Weights of a small transformer language model: vocabulary 32768, no biases in attention or MLP.
MLP neurons of a small language model. Each row is named by its layer, matrix (up: input weights; down: output weights) and neuron, and shows model dimensions 192-255. Each number is 128 + 24 x the weight over its row's rms, rounded and kept within 0 to 255.
Before each neuron's rows, "fires in" lists the words (lower case) most often at its 100 highest values on Wikipedia text that the model never trained on. A number after a token or word is its count.

fires in: "a" 97
L11.up1449 [143 147 133  98 143 137 109 142 132 154 149 130 136 106 128 103 162 148 151 126 162 136 109  79  72 144 165 142  88 137  63  89 150  87 113 119 110 123 115 109 140 102 150 153 139 147 135 154 154 171 134 110 148 122 131 124  81 130 140 112  76 128 141 155]
L11.down1449 [120 113 137 129 126 156 124 186  99 155 145 146  94 108 107 127 114 163 127 133 134 117 136 124  63 165 119 100 122  76 109 101 150 122 117  81 133 104 118 137 144 140 111 188 169 122 164 126 164 103 153 101 153 162  87 111 158 138 152 137 112 107 126 178]

fires in: "of" 33, "president" 16, "governor" 8, "admiral" 7, "lord" 6, "king" 6
L3.up139 [136 105 144 140 164 135 133  60 153 132 157 135 129 124 144 159 130 166 139 145 161 156 140 154 128 148 151 148 144 173 133 160 103 131 145 141 115 127 144 156 109 100 130 100 155 113 104  85 135 117 125  76 138 104 113 128 115 145 110 126  95 167  72 123]
L3.down139 [105 160  79 114 189 110 133 124  87  95  81 154 100 133 108 124 139 186 121 145 128 120 123 119 150 104 130 149 125 103  91 114 126 106 169  97 175 116 122 116 159 166 123 147 141 157 104 170 112 121 133 141 131 108 141 146 121 127 149 110 136 140 144  81]

fires in: "the" 72, "more" 4
L6.up1474 [112 111 140 117 126 125 125  99 141 149 146 130 158  83 132 120 108 103 111 149 167 163 128 128 140  99 151 109 115 109  85 147 101  97 109 132 170 141 136 103 122 150 143  94 123 192  97 111 126 161 164 105 143 146 106 147 141 154 134  96 127 142 140 126]
L6.down1474 [188 137 146 134 131 137 115 101 119 160 121 112 132  64 110 123 159 141 111 106 128 116  89 151 116 125 145 107 130 123  90 114 113 134 115 126 138 129 161  93 109 161 150 128 154 123 127 114 134 128 186 101 130 153 108 154 125 146 121 116 111 124 131 162]

fires in: "its" 30, "of" 21, "her" 5, "about" 5
L5.up9 [ 97 145 116 120  99 106  84 131 167 174 105  74 146 126 119  95 141 150 160 205 120 134 131 132 108 118 176 118 149 167 108 118 135 137  73 116 141  92 167 155 118 152 143 164 125 139 132 130 137  62 148 128 148 101  96 147 134 124 102 136  97 118 134 141]
L5.down9 [120 131  56 147 151 139  67 117 132  96 130 132 122 130 156 142 143 113 108 104 107 134 121 106 121 129 128 141  99  55 144 150 130 132 135 140 121 131  99 108 103 159 141  91 133 101 143 137 112 141 153 146 144 113 138 120 127 156 184 104 125 116  95 119]

fires in: "same" 23, "there" 13, "previous" 11, "other" 10, "this" 8, "next" 7
L3.up314 [161 169 115 165 114 131 104  93 131 132 155 111 149 119 126 149 144 127 114 110 152 127 123 137 142 174 136 152 133 126 103 131  62 153 169 163 165 119 155 116  75  69 109 110 164  85 101 132 141 135 130 130 132 135 127 167 129 132 126  97 132 100 118 136]
L3.down314 [160 116 126 148 168  86 122 180 149  90 119 107 133 139  96 128 169 114 152 178  97 152 144 129 147 139 130 124 136 154  88 145 113 116  90 107 127 147  91 105  92 147 152 133 169 151 191 122 119  85 160 145 131  94 173 143 120 130  88 106 150 137 152 140]

fires in: "this" 26, "july" 16, "there" 14, "age" 6, "april" 5, "october" 4
L3.up1201 [141 153 116 128 107 143 100  88 133 146 146 159 158  70 155 135 163 169  88 102 146 129 135 162  93 113 100 166 121 151 136 122  88 137 162 152 144 113 110 171 163 128 124  82 133 108 127  72 103  98 104 110 117 115 139 121 132 172 111 149 136 127  99 158]
L3.down1201 [152 119 108 157 159 144  74 121 136 132 156 158 161  94 150 116 175 145 106 137 198 122 134 139 114 174 107 147 131 115  82 143 135 139 142  95 120 121 114 128  87 119 134 135 114 133 139 122 117 127 168 134 110 138 131 120 120 131 104 138  65 111 112 132]

fires in: "him" 26, "it" 16, "them" 12, "with" 10, "where" 8, "to" 4
L3.up746 [135 173 165 109 123 140 106 179 148 129 163  94 108 125 147  56 168 146 119 152 118 126 100 122  77 181 120 135 123 120 100 167 129 166 124 172 148  93 116 135 128 148 155 157 123  92  93 136 146 140 123 111 130 113 142 150 150 117  98 116 145 115 113 118]
L3.down746 [118 133 138 120 150 162 168 105 156 105 111 135 107 119 132 155 140 111 141 109 139 162 113  84 138  90 101 127 119 148 143 140 113 136 174 153 152 144 116 161 120  90 148 100 111 149 140 155 105 139 151 157  91 138 102  90 122 136  89 130 119 127  50 101]

fires in: "well" 24, "of" 9, "in" 8, "about" 5, "from" 5, "these" 4
L5.up1378 [119 130 142 126  70 119 121 163 147 162 189 161 131  89 176 117 121 156 163 147 111 144 141 104 101 113 137 124 156 129 120 122 138 112  73  93 132 133 157 133 103 124 104  98 130 168 115  88 144 104 131 131 149 133  67 130  64 130 131 114 124 132 179 132]
L5.down1378 [135 111 102 179 109 158 109 149 114 102 170 125 100 102 126 132 105 120  94 101  96 110 154 100  69 150 112 158 116 107 124 106 120 147  73 117 105 100 135 135 115 124 137 156 139 113 134 133 108 126 140 125 100 151 135 156 100  91 108 127 143 114 124 158]

fires in: "only" 20, "a" 16, "that" 13, "this" 10, "next" 5
L6.up721 [125 159 148 140 133 154 103 120 154 106 151 142  78 115 131  98 136 170 159 122  70 164  90 128  93 143 145 166 151  88 120 124 136 145  99 147 148 107 111 111  97 143 135 131 165 135 132 148 121 144 125  86 129  75 114 140 142 148 178 129  52 139 135  68]
L6.down721 [ 85 141 169 102 137 171  93 105 128 170 116 137 109 132 139 120  79 147 134 140 158  98  98 123 163 140 142  98 118 150 107 136 118 138 132 136 104 128 115 152 167 109 123 122 141 136 104 130 120 104 143  91 156 130 112 108 120 158 152 106 115 121 163 166]

fires in: "of" 53, "new" 13, "institute" 6, "historic" 4
L5.up260 [131 143  82 157 103 134 132 112 191 203 137 110 138 121 170 113 123 173 142 122 109 175  96 144 140 131 151 131 121 165 127 106  95 114 126 122 121 114 166 128 149  56 110  61 114 121 145 104 156 124 144 127 137 170  85 133 132 121 170 115 119 130  48 122]
L5.down260 [ 94 135 150 103 149 128 154 162 100 115 137 179 101 110 143 162 110 112 122 150  94 150 109 120 114 151 109 132  96 126 124  96  50 148 113 145 141 151 160 129 131 124 107  81 106 161 115 131 171 133 138 121 147 124 136 193 119 138 147 108 134 106 183 100]

fires in: "under" 27, "after" 9, "of" 8, "a" 5, "over" 5, "through" 5
L3.up848 [136 151 130 114 157 113 130 128 100 123 180  86 146 104 110 121 161  44 119 167 136 161 146 127 124 139 161 181  87 140 139 142 135 115 141 137 139 119 151 131 111 105 157 125 136 106 115 139 131 124 143 163 144 161  95 119  98 136 142 103 107 112 137 136]
L3.down848 [129  83 118 139 164 179 177 121 130 177 110 155 168 154 179 120  98 147 136 141 147  89 110 108 137 122 118  77 136 110 103 149 146 132 145  94 114 116 142 137 119 148 128 104 159 123 163 138 107 121 143 110 130  94 123 106 128 126  90 132  99 102 103 143]

fires in: "from" 43, "the" 8, "of" 7, "100" 6, "years" 4
L6.up1065 [165 129 131  94 146 130 138 151 140 119 167 144 159 107 128 129 160 109 122 156  96 140 124 108 121  86 116 111  84 142  62 138 153 115  98 145 148  90 133 115 116 111 145 141 117 142 137 134 136 102 157  80  86 145 126 120  95 129 140 105 129 162 124 154]
L6.down1065 [156 166  93 134 109 153 136 109 139 122 101 153 132  92 166 116 131 138 169 102 116  85  79 153 138 108 110 120 189 136 153 172 121 130  97 146 126 159 143 108 119 134 117  97 174 150 143 102 111  85 100 136  81 145  75 154 113 171 153 126 130 136 118 121]

fires in: "would" 36, "help" 12, "not" 9, "will" 7, "should" 5
L5.up969 [160 119 130 132 125 148 138  85 112 135 125 157 123 102 166 161 126 172 119 140 132 172 123  80 109 149 146  98 127 163 120  96 150 138 110 156 110  59 186 135 125 122 138 128 120  99  94 150 140 147 107 130 157 148 129 123 111 154 140 129 129  95 119 119]
L5.down969 [106 140 150  75 172 140 132 122 149 150 123 133 133 145 139 145 122 116 135 155 128 144 118 136 187  83 155 152 100 122 112 109 109 139 130 161  67 114 113 128 131 113 110 139 104 155 125 126 144 148 140 189  95 114 146 130  55 149 101 113 121 159 112 118]

fires in: "of" 53, "i" 4
L5.up1100 [121 132 149 103 155 133 132 127 161 143 155 165 110 111 124 109 162 128 138  99 121 136 117 148  94 101 143 112 129 152 149 130 131 117 148 143 126 122 156 130 170  73 117 120 142 136 145 121 161 109 133 103 135 113  96 158 150 175 114 115  73 157  83 146]
L5.down1100 [122 151 118 115  97 104 124 114 143 137  98 147 150  78 162  99 119 168 103 141 101 151  94 112  97 149 118 165 142 151 152 137  77 124  95 133 137 132 143 111 110 160 171 111 131 100 116 185 125 124  97 133  92 114 118 123 127 129 137  91 140 147 130 152]

fires in: "the" 42, "diplecogaster" 10
L5.up216 [115 114 127 117 166 132 139  85 124 119 158 114 122  78  95 146 100 134 104 115 114 148 137 115 161 146 135 161 103 156 128 197  95 112 113 127 134 169 135 119  97  99 134 100 112 101 133 166 132 139 125  37 122 146 121 177 105  98  83 134 151 125 117 136]
L5.down216 [145 114 137 156 107 130  87 130 115 101 106 137  82  86 125 139 133  92 162 110 164 164 150 118 148 125 107 117  89  99 144 140 167 136 144 134 151 151 121 118 102 125 122 135  68 113  93  81 112 105 107 172 137 127 118 108 110  96 140 104 127 110 122 127]

fires in: "to" 38, "help" 9, "also" 5, "website" 4, "would" 4
L6.up483 [133 102 116  62 116 150 124 136 132 148 126 147 125 128 173 128  98 120 113 119 118 127 114  56  95 156 138 150 146 118  96  91 144 150 150 141 103 123 181 114 140 127 180 159 110 188 139 156 174  75 157 112 134 145 123 141 146 120 137 100  66 144 121 119]
L6.down483 [104 132 114 103 142  58 142 153 149  90 137 128 132 128 178 126 105 102 137 116 139 114 149 126 138 107 164 140 111  92  85  85 161 125 126 136  72 116 139 134 157 127 118 142  88 130  94 114 169 153 139 155 129 126 128 156 144 118 124  95 114 138 122 123]

fires in: "it" 56, "and" 10, "with" 8, "description" 4
L5.up53 [139 124 170 107 161 137 164 115 147 126 154 114 122 137 113  90 236  98 153 110 109  90  90 102  87 164 137 121 107 189 116 126  99 116 100 123 149 152 144 112 166 150 167  92 151 111 118 128 161  96 135 130 121  97 110 151 147 189  88 124 102 131 123 129]
L5.down53 [108 117 126 161 160 132 110  89 142 109 146  79 135 156 162 131 126  97 154 117 124 127 143 148 159  99 120 138 141 118 133 150 122 112 129 132 112 162 122 124 109 140  85 131 118 161 134 131 100 139 102 127 138 129 116  95 120  94 127 113  97 179 157 112]

fires in: "in" 37, "the" 30, "years" 6
L11.up1092 [119 119 152  92 122 136 109 119 148 131 139 124 193  93 120 147 124 132 126 147 179 116 113 114 139  89 144 112 142 129 108 146  60 131 102 123 150 102 125 117  98 126 164 102 118 135 142 166 163 157 129 126 122 161 108 138 117 103 140  98  73 155 143 121]
L11.down1092 [179 148 119 145 132 141 151 139 138 128  91 106 116 134  99 160 142 104 175 139 143 126 111 125 153  64 151  85 129 137 102 156 141 137 137 143 113 110 120  83 109  87 128  88  86 146 171 154 153  97 187 139 111 127 110  86 143 103 164 105 119 144 109 170]

fires in: "a" 57, "an" 4
L3.up880 [123 168 154 125 111 132 125 121 131 148 168 104 135 118 121  86 173  94 136 155 111  88 127  80 100 187 135 127 153 123 128 176 137 122 129 159 162 104 100 135 110  89 167 143 156 167 116 148 159 150 132 124  99 131 126 106 103 141 120  91 113 148 132 122]
L3.down880 [168 165 126 128 139 142  93 131 144 143 150 136 139 101 171 139 156 131 143 133 165  88 139 117  70 167 155 115 145 127 125 159 147 109 139  92 107  99 136 131 146 183 112 160 122 133 143 140  89 134 107 106 168 139 145  91 139 145 110 181  90 148  99 124]

fires in: "a" 26, "most" 13, "la" 9, "and" 7, "to" 6, "newly" 5
L11.up240 [151 173 122 124 125 140 142 120 151 109 154 146 116 137 118 102 135 112 129 110 134 152 117  72  92 151 115 154 123 163  99 134 131 153 126 123 110 117 192 100 139 148 137 113 211 124 117 139 177 158 147 106 128 105 140 103 118 114 155 150 113 138 125 128]
L11.down240 [128 114 129 118 112 109 119 144 127 137 105 128 106 121  65 143 140 153 112 133 115 109 127 121 128 149 120 155 166 113  92 157 136 130 100  93 185 126  78 149  97 171 161 132  89 116 106 102 102 140 155 146 116 158 127 124 148 155 104 165 115 122 146 171]

fires in: "of" 47, "other" 20, "later" 6, "the" 6
L5.up578 [129 105 127 136 138 133 121  92 132 135 147 110 145  79 121  70  98 156 108 159 137 128 129 151 141 160 124 156 142 126 125 187  75 102 104 138 172 102 172 119 114 113 129 132 124 143 119 108 135 131 130 128 118 111  91 158 102 141 114 112 137 139 145 145]
L5.down578 [139 115 114 140 145  90 118 119 106  94 166 109 120 138 154 123 129  71 134 128  94  79 108 164 135 147 108  95  66 143 128 113 134 150 167  87 135 176 185 126 181 120 146 128 107 161 155 102 167 170 121 111 143 139 141 104 106 160 125 118 122 131 115 174]